{
  "n_layer": 12,
  "n_head": 4,
  "activation": "swiglu",
  "init_std_o": 0.0,
  "warmup_steps": 597,
  "schedule": "wsd",
  "seq_len": 1024,
  "dataset": "wikipedia_en"
}
MLP neurons of a small language model. Each row is named by its layer, matrix (gate and up: input weights) and neuron, and shows model dimensions 0-223. Each number is 500 + 25 x the weight over its row's rms, rounded and kept within 0 to 999. Numbers have three digits each. A neuron's up and down rows have the sign that makes its largest values positive.
Before each neuron's rows, "fires on" lists the tokens most often at its 100 highest values on Wikipedia text that the model never trained on.

fires on: " with", " USA", " other", "ants", " Producer", "0"
L4.gate95:508492453481517484492501434492496528509524500493528516492471529459487541489481515501511489434524512507469493525450462496477509484513488493524443527503516523496461465476495462507532502473457457517483496516521530518556475511469508485506552503497515517489519462487508485515557513507494531447504476536530548490498466564467503510519514492480486491454493507507499527466468494498494513493460506498481504454488479477509558504496519509481489493502499472537475563502503486517457482499515487488532491531479519506508513534489519524494509461511490538498514528536444461516541471504503487481483478471487514500484474479525501472488488509481465501533478508479521525501481463465457555512479
L4.up95:463506514509511509452533466523500516497494496502486493475508492513492507531468477469458505494526528515525460524500487474515495467547520502510477498492507494474522526464474529481518451515509482546486548491485505462518471453517509504572545498497477508491521515496523543523516481449513515483504469481534493418467480528490469515480477495539469558497474504540516481513535490454499500516487477462497510541480512544477528487535533558543512493531501491510499496534461545502523482481489477476496515514539499480519550504514531508468500485523538507512515489519487482477480448499489505500460467521498549512501468529489494508472489478461514483490455508474499512507512512483505539516522

fires on: "\n", "|", "-"
L5.gate90:462473502459529518546517529528511469494525506512497562505497514509555465519485484507531473545499550487504503516458485530498511532505531491503481550499518518544483537502496456501484484511490513474444484523490524518477506476461484498506517524495548506534500528482540473510525485505466497482494502514512536518502506505545524478504529547469552505489522491504479464497486472493480554465507474481492522461464500475508472528509515488504507488517504517491475527542496442480509543524539495453473478480459498487474454488493525514519485474511477479497481479499520471496518526513512523561533517502482491496466508469536474473447483483532508480530495493505465477427493507478492515489477
L5.up90:472480532452497549520489519504497482476507482507516531524503525512521467485523479526527504510538548491510490554463495482509507513504481555487477552480522516548469509457468476520516519509475508500458466496489527504516530462510492492499532490458499486541516552479551493503539525502478438453522480488498545529512522521524492479518527544481485444531504513495501472532478482482511502470513500503498507469469515500524510539536502484504509516512526535528489494544452487508466515517518511457464485540497498458488492539494537491498520464520449464469482477521524486513472516513493481514508522477467534518494447481539490504512494486498514473549478500512467512441499499492488505505505

fires on: "th", "s", " and", "st", "\n"
L6.gate543:545469493511534496491499511505451533486491553463478505507528496505510515473500435519508454513481509491474479457526498483502489526483529521510478478493454488494520565517488490470507512517484525515491481523532534498452488502490497512502487511506521500466461506489533463471445519544498533537515460466553488482479509519447487538540567505488512511493509503513554492504500497463498506462519530486498462503519487467480522501553517502516549508500485581508543490509468492492481500513501530479481504511522483493483527469491499472456500513492505503531482507502517468531522499490528498529485519514513509516499483502488507553511517486504503565530534532523529477538519526497449477499504
L6.up543:526499462509463496486452503457514487521497548470510475508539451475493533499519509479517504460519542492474467477541565505515502519479518433518484446496496503501532540482528481473509495510475513450525465503521540528519526536502486500472506522482507506504488498486501461512503533512497519525529516492510496520480543485492504532519556507496485564486513510532522482465461473509517505507567523495514490500533473464502537475512507497487522504513484487522545472455475517516450479535511516464503476505451467522500512495477497491481536495492512508506520525494547491545470473446476524514499508511495512527488499495482492492541535528516511506485501495505530493491484434479450519500487

fires on: "4", "6", "3", "8", "5"
L5.gate469:487553482509511504518505437504460508475481491489468480500466446482535504532463519520512495498526484492526517528485512538534531481478509542469535508469487499517529494504534543493492531536473527507491487513561475477500502509499502529541510500505491502513479468518480502492504448538497495524476496486481495493494500463452503498489496511486493530494532516498494471536530528485509459527479508520481492501494566518506487474504503465511504483500484522484522472542482513487563491520488466473477516513508490473507509540493490488481478493473484542498457519519549514501471520486495509513552489556500559546522522504472535510572535477526508475539476469475454508471489501515531526450498
L5.up469:504512491469518518523523510469456576474503515506476534530493468546509504535505561516503498556513503461538513480528485506509508453480466480544544467493511531520506492527554502505512534534480502505481479503553436485547494527490510544519516491502506511537491477508472510500478504550463486469501487498484486526513531460492507509475469503459500491507510519513496480506504527482512452511498474474494511493512487493454518497456505487515498522490526543493540479486506483493531495512486481484487492483520532490556514532526491490499540439528498492519484471527533524476462537508465507483524508483504538498517469495498502508532527517485535541531540510494479554472474454515515515503484

fires on: ".", " and", ","
L5.gate548:505525505481481516476499458539504426512480493509538512481486544485511530481471460505508511489573486500475511522465508460557484531460508535483484516489509540487458476540533540492465478471491513508511497494518516458530516474503468520500547455504493500512522518515521473492534512468501479526467454518484509505513529520513490461526491506492466494507491497503504456516495489505495471511493528519513471455476534544543514493526475533525510442490490496502460451505494484461500495492464497515473451458495505532458493496498476514521457496514508511471496517478527521496483500516494491499489481503520518512490479520563520524466437454479530446469502514512502483492487480512522485495535
L5.up548:446495484496447487461516504502493524490496492478525461487506476436507519485527490467527527546524513500525539461461513517532492502478465469526515496445498548520453487476507531527496493548493523505519563506519466496485486560521492536465512468524529499507516484516469509453495519526506506487457503520477459475501493512522479496479504496459493565538543490517514493520500502486495451515521509499521498560440507534504506534510520520494458504509498512514536518467458469489499504451503481503487519466520517489511476480497474496525505495466557536501498490477520502487498501459484519475511521500518503534508489479515536486510505491527529508498497535489547496448500466523504490522525

fires on: "1"
L4.gate270:502505477494457462501519490499506502494511478506480494503543452505510526519519483513463500494494533543534489478542537507469470517512475527510544515515481521530462464566475487562498509552534504503456521483502479524454515511507522494482480486541558506479502493514494503520460489505524451493480512476491497474544514423473561509533519504512504535526530462521513461477492507480485476506520534491524520497481484527507460514545511448492552513502520472463515527494489497471505516516480484470492494486492518507502499447498472520529495495515499487495533509536469465499445515547485497471518514521518475473486486508537515505536464503510523513464525482490528530470514505534501475508511
L4.up270:468511483498506456494449527451511542511506470534506534480538499483523463506492476456486514497490477533494529513495498507476504503515498500544516474477505550478492504526438498512460485510540525482470575480489523512478533554506490499488486474507546509504470476505507508497490506517518480506509508497488471448508519500476478454492473474491478478517472481488537434520468502464485512527553527460478525530466524510540487531512557495498487469485489508477534487517496481493522523509510546501497471467504516496525518518530495498503465483464480495483486514492491499490501533524535494468464503500444488517488462519463502534491467446515519546512491488461507462458477524513476464527498

fires on: "1", "\n", "-", " "
L5.gate82:521536470513534511530524521523494509501480482504494511524518466497515508498457468488515493464455496488486502488508520525456559539514483490514531503502476510558489535509509482528444517522523490524464501483506510501502454517490485471485503485538533458488515495517525511477439505492452511508469531529490480567494459483507514455496472536494546496495553533488499504441482527522468496472486450501519486511458503487445486518540511492499515509499508491508467495472504507477516545455479513458481501487484499504496449513516494506506508483528484477547493471522475517487483535541512480496532538523507475533496521472551512489561515494506526549489530502526518495522464484516503498465504
L5.up82:470539524490531508465478560508495465490492493489505479499538483477498540506511470495507508468457497470518457479512514460524468484497489478481477493542475497500505546526491486477483452541472490483540533493533497551527480466484525520509494511514476522478480529474503494544487491519497507479543460457493536490550504511519489451505522508485483503497489548505549474503499456524518554512495491533446506522545558524488497493474515520506474508500513466488489496518506524529514472453483514508481501495492505506500528523483547498491494556499473499505483489531543497504491518545483494519467507510434511482511512559441494515502525467483491549511502509546483494470508470505495481484527

fires on: "8", "7"
L4.gate379:494467582497517498522522547487481476463502484518502489535520520536507455512537498555480471499473494527505497452532498523526524531505497535501505478516495481518485467493551502481499487465484452511486444526524506528512488451513510511503536546469529482538524524483447496516476481503525503475536480488491470491506454549488547518453530528524506536487481518505464502526508487495534551489503514513504507499515467503489519483509509472509505512496515480482464464521512502528513524496505488499548536475477471492504476507481497486477544526563459512470510487532491477481493521539520512520501497514515466476506502486455493479465489495531481463523497443518504551506508533490534519515486
L4.up379:482535494523530536535503496505490536508468511459479499520498569503503463486504459520492475516492479482525508505475539528491527521486467488497491494539479518540516528488507463487507558505470494495489518478483510462491497514505454497485471434499557503465490499458480488501471441526533503520506536521527489500492480504504532543492528498473504449477578520508510492475512501504489481522500487466515495514463518514419436491483503477534525517513508455528515480518551485490460510514485510481489488489518485516488531491523522507475488471489481465487481467506492496469511494507483501480524549526509519534452489456509502443511509513498495509486507497456526504530482498540480476495532

fires on: "\n", "=="
L9.gate497:476532512548443493493531508517525532478536519523484514511488519535475480458507486541507478523451537482515513522532510507515490514494499537487527553505504496503486502461478473534467518506449508496451501517485458488481495488453487480491523500491505519520511571498537528492496538549490498496513491454484474511508461531513482487482509525487475475565479488535487489492509498518491493479498514478499509543468477484511504512506504451540465518517515504541536535482544509492514471499520493487468523495532510507564494493502488536486469475519500460510496533507552490506507535531470498474535569474503509524447510514502514511527519468508467537477485485466499516484448491491501512494540
L9.up497:466512451461503495494535533535515473481463481526538513478539526484481502518498484448535499501526521495509520482510446518475516525515529515461534479461511483513494490504460531539490469550476495534541516507484523518490469495502476468505499482522544516518470483494534490475505469485502475476536518473491477521464479508448448470524537522514499490542534496459510527526515457480471510498479515488476510568506501484519524486526561514488482517548508498515518473546475480536503485499487510491511497483506515471482496505534539514499513509489466505457485490496513515471504520508490482500523546493481557528550476479525474537508511483524476462495463464489489506499526507545541510519477

fires on: "1", "5", "0", "8"
L6.gate119:507491499488548524504509504455501513470548542462504547549552483446507500480519502528495512532528521513461490514498491506465504504493510497503501530519501541481491485484520506485493528503535509493538493513542457510467481506482470536432486504508494471533476475495533511424470500521521475513502470502495474486563518540551499511461512502507510492480522513498490481476493486489547503505482463491503526496483472473513497518509472495495500479463495471495504483468503531496527501467519515518496497525518496562530529521508457510496494462521476506499508489501487497505515526470532468524518519462532475495449527485515527498514476472466493525493491527548485582539529491539463526501459
L6.up119:495466549507508510508459490492506468499518554515472514524506502507490514469467522499465503509526482498477518495532463500487479509548514535471473552488525517497542507424478498534551527512479499454521475492450496484529471499479478482477488527484502486508473476470510522468464465534491505506476490465496468549503484480523509553492532472491521465490548467515500469502467497492528531522497486490499502515503497510500522474460478531482545485487498518472508487500519520470547486531509473535484539520482484502496517504514495514552479467507442468474462509525519515561492494453511490482514490502429510468518465488495505480526536462502513502528499489490549493540474472513486498496518

fires on: "7", "8", " [", "6"
L6.gate2:459504481493486517527500452548498494455503503481489469513459480481502469459485524506507500522536473522499460537477461494515505532435489520550514519477489483524517493458505563539519527522500484480490505497540488460495529482501516514485488492454499496550510506495469490511503446502544502500515512477530536495493502519530499489513479498523505518543503467477527490546549515456518475510475524563471545476491484533504531467530471518495480467461513527460513478501508470497531487483554529496500551509489553531531503501477480494487477466537516517488476498520541511520499506492511490462534484531477531513514482489487479507470491511512516455516480493467503530459517481495516498462503
L6.up2:480521490495553515510479525462460480550513519492496527528520509483520528478497512519507482477519484476506519521505471515522514489511526507516479514460496496487510487466527506513456486525489482478500537506557487495498496548511499483497491488455484467484494498473521545479456514546487492494578511471524509548478555508492494488483515573520506481503479516522526465497492505471469475537499490493531506507494520522530509531480488549513461547521509504495521520484471479477516467535498497504503510519510531551529507511505517527479475430483504489551474451515505525525506541518516476525560502484455528507516484519493535484482531503493512563518490521472486492487457498456523460508506

fires on: "9", "\n", "8", "2", "7"
L5.gate278:425539503476487465501474530512505469487522505526494541482477502488537462537505477508470487513525512526496497487537471480563527491542525517536496536517521469526488529479494461493505482512447468519507499459505466539537516491516514524516520499490500496491506498484509489507553485515495469498489441458497478485545536516510473462496542503501505514448477514512500466538496483508531508497508473493526522492487541528523503482470498513512498531528479536472470503530483523478495479516493480483485499452522480570478504483498540494509461482492491521498482469485463495477523485485475512458539494495474497523551479519548517497493517436512479488490475480470514514467467471490559479504501
L5.up278:489517515525484520509521528509483481483562499502478460515507457490521503446511511523519492515468510482484481526491517519528489482514491474541447486515494493493509518463510501489489496470505521460514464515492483541522480449511541540538483530483506521525502482473522519469468489486536525543483498498445532478468464496479497465525558460501456540505515527528502503464468457514503523494534547547520508524518487497451484470501463482526505471516505496533487512503489526471482512552532559475478502542478456465494483520440504479511503478542497456494508507517490485494528471499463503535495505490465496479489502501487481483458494548490490459499494530486506493534493461496533492474496

fires on: ".", ",", "us", "ci", " Frank"
L8.gate292:503508513522512511524499505528487522502468467498508456520522537470507525508487495513497523536532523510519528480450467482525522514471499516449517508508469471472515469505457482547499517481487490525483467476510492490518488516462482488481528457504461492453479502525492504482500519488504499469490484479431486495468446522511553493552499549483507534505508556537530502541544498507518536497536525465509490479498488503465498515583518489476541492510473544532516497530518473490520501513495471531489502529500491522470463479458464492511468525509520510477534515481500484533514517545503487468488472479527513514454513525487469470502502485510487502458525533501501510495491510523561448494518
L8.up292:476509470506498498466499476495508518509410517530519479499517476453493512474517483508467506518496511524468492486507511516496504504487465528479493464511488500532578511493532493536498513514473516499497563550535490496520506526514516496513520491470472495492459475508481506499504449500469487536544508480498490491520554496483449529500569506520461511504530520499530532492480515469510512494519498484499533519489520479528480517496441510531474495493485450498504510485532552506534495466552521511502543502505531545521482448491498540506512495536500492539504472475485525476502507483505493508499512503547513534483498481545482475465547478502478470491510478527541469478488547524474499530470

fires on: "\n"
L4.gate512:496474474463460493497465521507537481477506443501530519505522541510514470505525461495513509508508474495515512519497532540469532522497519542432530486536533481558476556494489476474486523525499524492478507523513503515483486475475477457500498518513545506467517516453506523516490495503468490487504550475475524538553481488522514464482496535483501468496512498457506518509482498482503483480468504530508483491511494507441507516569512501493486490490506466509470492547528506517496493475482540477467475495471512455535458498512527532527533509539456478480485511492518486488494566509474484535470526470441510514501502479491481489494488511490522514539499502475454470483500496524497461468473
L4.up512:458481513485509522499494522524533456507440465516500481515505493526535525501515521500536504521522565470504555499503482472515441512547497502488473477498488508521514506468526503532498504483450558495491481457497552518464468475483492479504469493496514497514484520486508479494515502485538500461523452506489503523451469460523524523545497501477521493531500530466524529485463483514447504466488511514500464488516474499528500473484535512487560511513512522500449545502480489507517510515508488479525510502499499493501549474477514488547500478460486483517482480504469502495535494492535500477568514535472492508523488479487499491463517465499495490507510501451522492425513518471505481511549

fires on: " ", "5", ":", "2", "8", "3"
L9.gate215:490570512523538476492542528498500490494498543496450516495525476477485473500510483507479545507475521537518486517474493520441497526501494520535499474514500505503508541450526528505497522475510503539449516502493463530508474469553523561495478489499503525477481544557518531475477466504517474464463450492503535491494509498507533478501469522539486521525506451463482495510494489500499514498490484522484506477524484532501476510513513490511510534494463458530501536506580512481481536499532495490526481484487518527500528508476488501509505517527454460493469499528492516481474554495547466510466526496538477503460513502494537477465495481496467503517486538537507497487481530493509529470506
L9.up215:535506464501480472502497538498481524479552539549508491516492550464527455514482504477506513476518466498513504496537504534493540529478497514535492484469551523530500491538498506509508494480525531501488451478492496506529500511495489497486484488520511482496489485498498476501486512495519466544483453475448511523499517571466532482533449506525485457481558520497483516523498523528526450481511508481560532493482524520475503501459444520470512520503464481532529458460516496481483511522504489459479442514493501557535512513511495518538511502489470488457487496487517499496501533466542473494539465504520550467488530507498506467471521471496504492473502494482494476502493541479485491496487

fires on: ",", " with", " but", "0"
L8.gate315:504568495479488486514493449510482511481514506455502494476466560456482490483498552505540483444545481523476479511508476490485510539528498497542479509450547507494494480488498523492547495521493504490468541537525532505530475464466485522483527503472470498481443558537457462474543536476547501468509437503502518502525493501496458523491494501491466558499482501486505496498549479494499487522493542481496485542502492479558506488504484504493514491500493489526494492527459530498484482517457491509484484475495507485554486495511522516517489506499462524488511514482527492538472491478524499500543487472504541489519523460513502479464496509492518500533488501486500500497493477455512542537502
L8.up315:473444484479532455464480481513517536526498513494524496498490480485476507468503496516472507537481492497479484525516498479488503493531494523528508501492479496496496500497523467524478459524516524532497533485483499481521491563478458462538524505500514510531503504491503479448529495494523497472525481446473535469505489542520514531497492538449505503496531511474517499519534500518542479505448512489484493490468513527537525489531492493479550507466486501516477507476546438474481487485526545485462475477490484545510488508489530541548493444529497508469519501521555444502496507480535504486504481502553520505465471476482471497505504466524520482482480515498499499490472522442555536527529

fires on: "\n", "-", " |", " of"
L8.gate349:515475495460499502502493520480512535477537481505525471487480471491524450483465498480532464520504555458511577497485474471487527508521546525491488524530535495511493518502512497484480505517506548485475500496548490568514486515504511471439462506481522480466547540507510498493501504490459488519510496453466481539476500530533490483519513502479529497493519506525534518513437502462490511474458497490523500488495493507510527530494502452518556488482460507486457526487493463505517460487486478492495494507513471487483513528559521492523477509495513481541443485523484523496519517523541518488472508508450505501474475517477532527489493469511461533522481535493465470511469493540488516508510
L8.up349:478485519483477527534502518540552529464528455501566500463513459510496481511489462473460466481502538492509529510524532490487529480526515550523444481525464493487486488451488519496489503505504503502504502496533477527558484517517535485460493497446499499488505518510494534501493543500461509489487492497469516529467453494514504461508499527517501521569497513524492520491458468488500531464473495504510488493497486484510498533483513500526545540523496480510477493549532508523518454484501504452503463518522479479492517527508513492489506525499488486510487490502483548489516475539494534493458520504498496471494439496505560528474504486489473534531459536466462479514495507546508469492531

fires on: "0", "6", "2", "-", "5"
L5.gate407:503484507501497476525535541501521465511510502485519526509497553523482476464497480547540500553554538496498512491470513505508492507514497493523519557521468525527454550503501504509481514502505535505495503496520516503505491508498486519469494512498569487500471532467531488449490505503495486495506454482459494541491484483544521482468536529493523500477502469472471512522516471546471494493513503478503502451454485551510522510484471501495483529491474506488504530455503498429496500467511484441471469476503514507487507574512518496512493469539465464485472498518528491510500537517485482489543528506492497512504480509487477483502507510525526514494491528526468528442458508559545507474499
L5.up407:501516539523523456572542538492512489456491525494457497495501514522476461471504491495496514481502514546534466542513493480496493524506481501532520511459554537537510501470457518494502469555497468495500526517457496516509547535501507532498487500534478532491504497497471501478517499495515491520535459480536488464479514522502489557466472517526483477445484491483519456482522507510457562469461494478465542554503501468519497503489476477481512502439493510501491499512503448492478465499531500507469473508524506500542532530536526491478491532498470498514500477493458548537484522491536495496505516516480503508474506504481491484502506476500501498534456516490474536485509501516457531480506

fires on: "5", ";", "4", "0", "9", "7"
L5.gate333:484478507491476449519508525487427541479492537511500528496506487468512512504491493487519520526491530489513478463493506528466489491510504477516528468481499509519512563499512529445518471498453554504497503510519527492479464498481474492532451510528521498516474528538488481463546489537535514446510493521492495503479493513511486526553498496517543536496512489487482423509509495512479507506501492477500496484498494470497496474517559518466489484499517495499522490555514468513499527519472496490525528465475532542481520502547516480470505492520476495455495516531522439502515511554516502505475501532474474505472477475502495467495512489531518521501482483481512481450533533430491541475480
L5.up333:536489502522483502482492490478465521490470503507491525498491499498526491489525498527509515482474510487500498503514509473446536499522454503492552471476480516533505543485480489463528484515481507532507443517500545482495470514534478488492486504531486504490470559525510492523528504468522490460537501481498474536489532484530467524502486485508551479501494464481504461526494491548522521457522492508502494477503469528473492515489525505434487510490525491539488506572531498538507520501486490492512499532504528528521499518556518484487566496536451500509515469545541462506472517542491490540494477504491484503487493442477508504522520491495482515478480477530497506471561559453491528484462

fires on: " the", "\n", "=", " F"
L4.gate465:517468507483523507468478524471497518530488512458485476515539522473511522535496495514503485506551526539502510489449530493475491507496509515504500477493504546472466506533446515494487468503513533453462489463474523508502527512497460495511534482539525515496528483461512489435549524506429532529496504497487460457438484499454487476487505446469507531511485497513540467517513525488475436512482473502519480525498548517479492522507517506500483510478502485501484473521503427494510467504525511480497459495534513455497510501523497450490445480470487474506504528507502501481499468474529515495468539497481503482482511461475492529539477476510522529502482483477514505523484475509474524510496
L4.up465:474480430480532522473487509517494540526477466458457467516517451505500525482539505481476500513490524490493515526485513458463418478518512507528448470467520522493463486531505513503515512508519544509477500487523450494489531523472479475450488488512505512480526496454506477518523532490496499515492503499462488499519521495504506477498511482507479488529450547540472496531496512483469458456486527525481494495434517478524487502520486516444522514508484490487464502478449473549495477490506486506505472532492488534462499511514527470490491444472514484488514524508501539495515491517508507475492504511488452484450488463523535470523516479489489484464476481476468483509465484520471504539493

fires on: "0", "8", "5", "2", "6"
L8.gate430:480503458490488457491513469470439492523527492490481477503456501502519474454472530506512507498481492499512482507455487515503483511480503505525515447458501534488510482477528504485470503533496523514435536479532478492508511527506433515502485487516521463484512523529453494520522464506499504485474453449522505476535532507507469524483495503481525527482527523469504473513489506432478455523477454530479506495486505493536460515508489465493503482496479511496541463540495498486495460517525534504489508469513509528526489508555494474485475518489509491505508529522507516506489535448577509492522489532499512550549504471515484488477493509501522436498480490518460523504504522457535502511516
L8.up430:517502482508510563504468512512462512491505510449485486550499506490495495519459526517492495542495501495528489471463454475568504459478528512495489501524459493541514510521517443521507549460480458506500495495523494482495492511477504517554538549518532518500532491516519517492472442507487519484508495520542481502480529434491474521477518512492503517540534541531527481467553514500474495507485495478498553458523466475502487524496518542548516463470488487493516502466516483479508540499491504508518520504509481502534499482495520470481467454562494496482471480482519514560480524485482498508486499470488521507474494498511473522505490502513497476533509469519521497507469505499526571495497

fires on: "age", " family", " age", " season", "cation"
L5.gate562:494545471503511569478515465514528518501499484547486518458524508482491476493499476514458541518501508511565476515486445507537494521462499505523500488477502533460503483504508529487529505487473499493459516498509496529473485476487509501489512509522516463531489489480521485501510483505532503472506517453497518479482489554494510493543524475469495457510490546536518524502550480504484458518500468556527503510511465456477438488506491472544542476504494486513505465493492508464499477468507500468530510518492465499514490526497468479534485476468480558519483515473542514501544473486496514538524506519493530506460506454470512546513495487503502472465482479487454515462520513480439497526512
L5.up562:471522502509470545484494443505516521479481469520487507487513459483463524488496522498477544475451508537545490500525489509538469505516502516504527497463500495490478440505490495499515485524499446518482509499518445496488495482540548494563527499529498464514493497511529517508474495496492522533488517496491485460481504523506516483477512498479479468539513490543547522501511513570465442521513493528505489518513503499490498483488487487527478469481524476523482526462514540474483483450534521523539539528439491521470486544489450466486500529441505527535522498472503496512479488449466518505505508485514487510504475459493547519496507473469505460480500489500482532483526497511484469514531

fires on: "9", "a", "8", "7", "y", "'"
L8.gate559:485482518534472503497471496503451479494499484516489472471512535514499506490479522512491474508493471506503526435507525521504564530492520484481522492519517537505512583506502494505489505495472514494535428525471569511486501478481501479523492497499506471503512522519515468546497510518509545501464510516537492488479462522470525485473516538492513498459478507511495428477507470479495534512502490483484504529463503464469495533513535477497447495470479536503516506541539521513516539555514467487526529514515504470534542502497513513510511461538517494476485517465512483508454547518481520530516525481512489479475516455506492531514524548544517501493455482512518477538504517487513529507497
L8.up559:491485461462505549460489502458472499506461473503477488457453499501490455535495487493503518546476461498486527501498478477461496470519480493523515495518534509480523488500472497533513492480486480491485476450482521526528526491496528512433531504507510500502471474522501459493475415503515499494494471466446451473527489503526485466509510481511504471429490526487493490484482480527492497533541452471449521477498523469511481473511534480504508518491529465486488517467536529489514511475528508496511536511512504455467511507511535494471512505510503505500519507520492463499492484476521521483489494479522533551482453495492484461463530509494502523450465475558512517466525517514469486517488

fires on: " and", "–", " to", "\n", " were"
L6.gate47:507493448466511535496468488491468536509512543480501455540488482454514524524503469483495475512504537504468491456483494479466518488517513481536533500493531515483455561543443467529515514497500479509522526475518546502504518475508456533514509491495522494492412482498512526486479535529497516515492473509510528528478480508494491496491528472482463525488514540526542469511514473479506482493530477497489473470546517481533456458512516525509534486461471485524483472494497509484475466499521529472490456491515538465486510481540511463478479464486508479494483530505485509502468518462534500481448531491507533529466498479489491519531516460481503544531501511501507499498513521513442494491485
L6.up47:559524512504513479494522500491490516459459516479461458491520517495459501504514498494537475544484508503517483527476447462531541513482505511483544523473493509514491534513495529501525545502519485515503487484470523504451522474531496491504505516487483480468484471514475453484473537501482534522498547495524501441503522550471488542516528548480503522520496536457526488483509527519509481509513507501518492463473509471528498473529470477507546527497476485516501440549493507482522463486537514516502472515507467487480497485484495471471531544482520513469516501522531489507488515508523485510555509507562504462485546524510479522506501483488499464550515529484522459529515510498489493481432

fires on: "-", " the"
L6.gate27:459510494487510474474480522460510470491538511501481463452514505482582450474470490494488509473537532522469485518510468482512530489484509514465496522464519526513506512510496485510461525516481502498514542459485545498490513524503508496514503491535501512527558471511515498485517495506463507496484472496492511483483564542508456485500475472485503512487516485524581504521497507479462465486519507509484501489503505520481517521505498458512473512500516529446487510498459473515534506510488510477489471526517515470515484503505494505516464510504514482523476470499532510499494514420534462505515505543478526586518447492479495467492526488503513541529502524515550551495470488458499503497525
L6.up27:450474527516479504532505567483473503509479496508461507521496465511496480534490487510516469533487550505504525482518491521469502527503518513525529519513491461510481508508514473502505547460511507478498536452482505521490474476497470469510461549517534536457526516471541524549474534514491545515513491480463511501537482524477515502512534537459481479510474496486484471496506492487524498475460474469518468459495501472528486471507502515476506518516510513488483481471531460553487485515579513473527479491519476517473520504511507456564534540493490496493504529515519467485533495496532526489543504517473470525511486526542499519545483518529484501505456508485470490499521534494490532458521

fires on: "\n"
L5.gate453:538514460509493542490468512487519478476490484507492531497465517491514475488514525526497500488480505443525526521473530467493492521459536515491500525490495457524464500482473473567529506529495544501457476488530512533465527501491460452501500514493492531533473544489526504547529529504478527462486522519503472555476500499551487482547511530493490449498509446497515533491493480522488515465507507519503500510483486514473489461510493501472464503527536487471507538506501524508531514538468535483501478522460504457472476534491517531508507499501498456541496519510501465472506512526432523485472506480465483493487479467507506487531505528490537502500514464443468456482508523490466526482491
L5.up453:489511502423478512529508521510489488504511496505529497481520501505514481537482484457525516528483560512529516499481482508510490502536555509503496499485483502499497522479459482486491516523449524488477542496493534526483482471496509490490513493489532490497480520503520490498525452531466511460540462475494551510500504514525468466475470527504507497546483512482551474508499480503478486483518526518492501486560474497489517535523543484511487509540505527507454506517463516491470475482537490455498515513488499473545518549476512473494492535502477497513461525525519490466503514499525542538519512486461510543526511474507479482460506458530460518522513509450484477428478541471438487520478

fires on: "2", "1", ".", " |", ":"
L8.gate113:498491477462509479492509515468482485488519475457520531487500475478537469497479465491474502491434526473496514446488462461498478527518531522541443472487526521501488492571469518504472524526499511497458499473485528547473495549502417484497505475532538483504498513541519495504473498480452534502472482468488493518478521502472467509523483473492529544513520516465514464539515518483538467515457503506513504472520551528531545506523485481516496483515480489501538527534506478520508498482486497488474502502535506474468487473565501492512486503497485520495484471501491502500484478481565514466490491515514513486509536509502483503530521466491496529476478519504486489506498479504495476460435
L8.up113:468489498457437465531494488494454514471518492533543532536479485523511482544502537439499473514506458505492491501484521520511522512518553500512497504486574496513486516510491499493517484519506520465470554504490483539506515494490464477547464547533493484521508496565475535513505526521464501479487509484466469516535528479495492517480476505503488490515512514466485515505486494515481522506473522561501476509523529516520519531507541495489493507511498506445495487482483482498553530489465490492526488498442470508478488519494508524501504455483445510519506497534483492494503514484481497490503503481452491463523444502480459499481482472498539487547540499535484454538476500519531470511470

fires on: "\n"
L6.gate257:502494463430520505550459546505521494501489474547515484536480523521481502495504501518500489480496483485529532484457523547470519519500511486486469477509514503547498562469500445521458495526457518490437498485529523541493494538469463433467460525511517481525514515505482496516542463526490497521514460476500522551513477505503469455503485538465555475497538491499490514480513494465515531497523492472524490513469485514479520532495511503487471480525494485491480503516516497470529531504508540471506503513519504499536492522539529503474485472493508487540463503497489462489493515554473512523474537495464498507518516507455503477483493502513521516488530490494449469488480476493465520480483
L6.up257:503489482444486531509463498516503532550476440489522479511500489521464514484496491489504540481500505463503506503472465502497521525505485519454459521444520498518462507497477491499505511555473493496457493468542517490503508472492490477478470495467492481525514520488513492497547471473477474507506512473492490520487454489508475471525512502478503484546478449507508523522466502463512476461484486503505469524492524473530528512479522513498474525565516494537473461536428506492528489493465482480468515526568511464534495556498521527443487498525484455501489550529514479506524518549480488502486517483480511568514482513508477488510493491505545497512536478489465496488507496484498511487489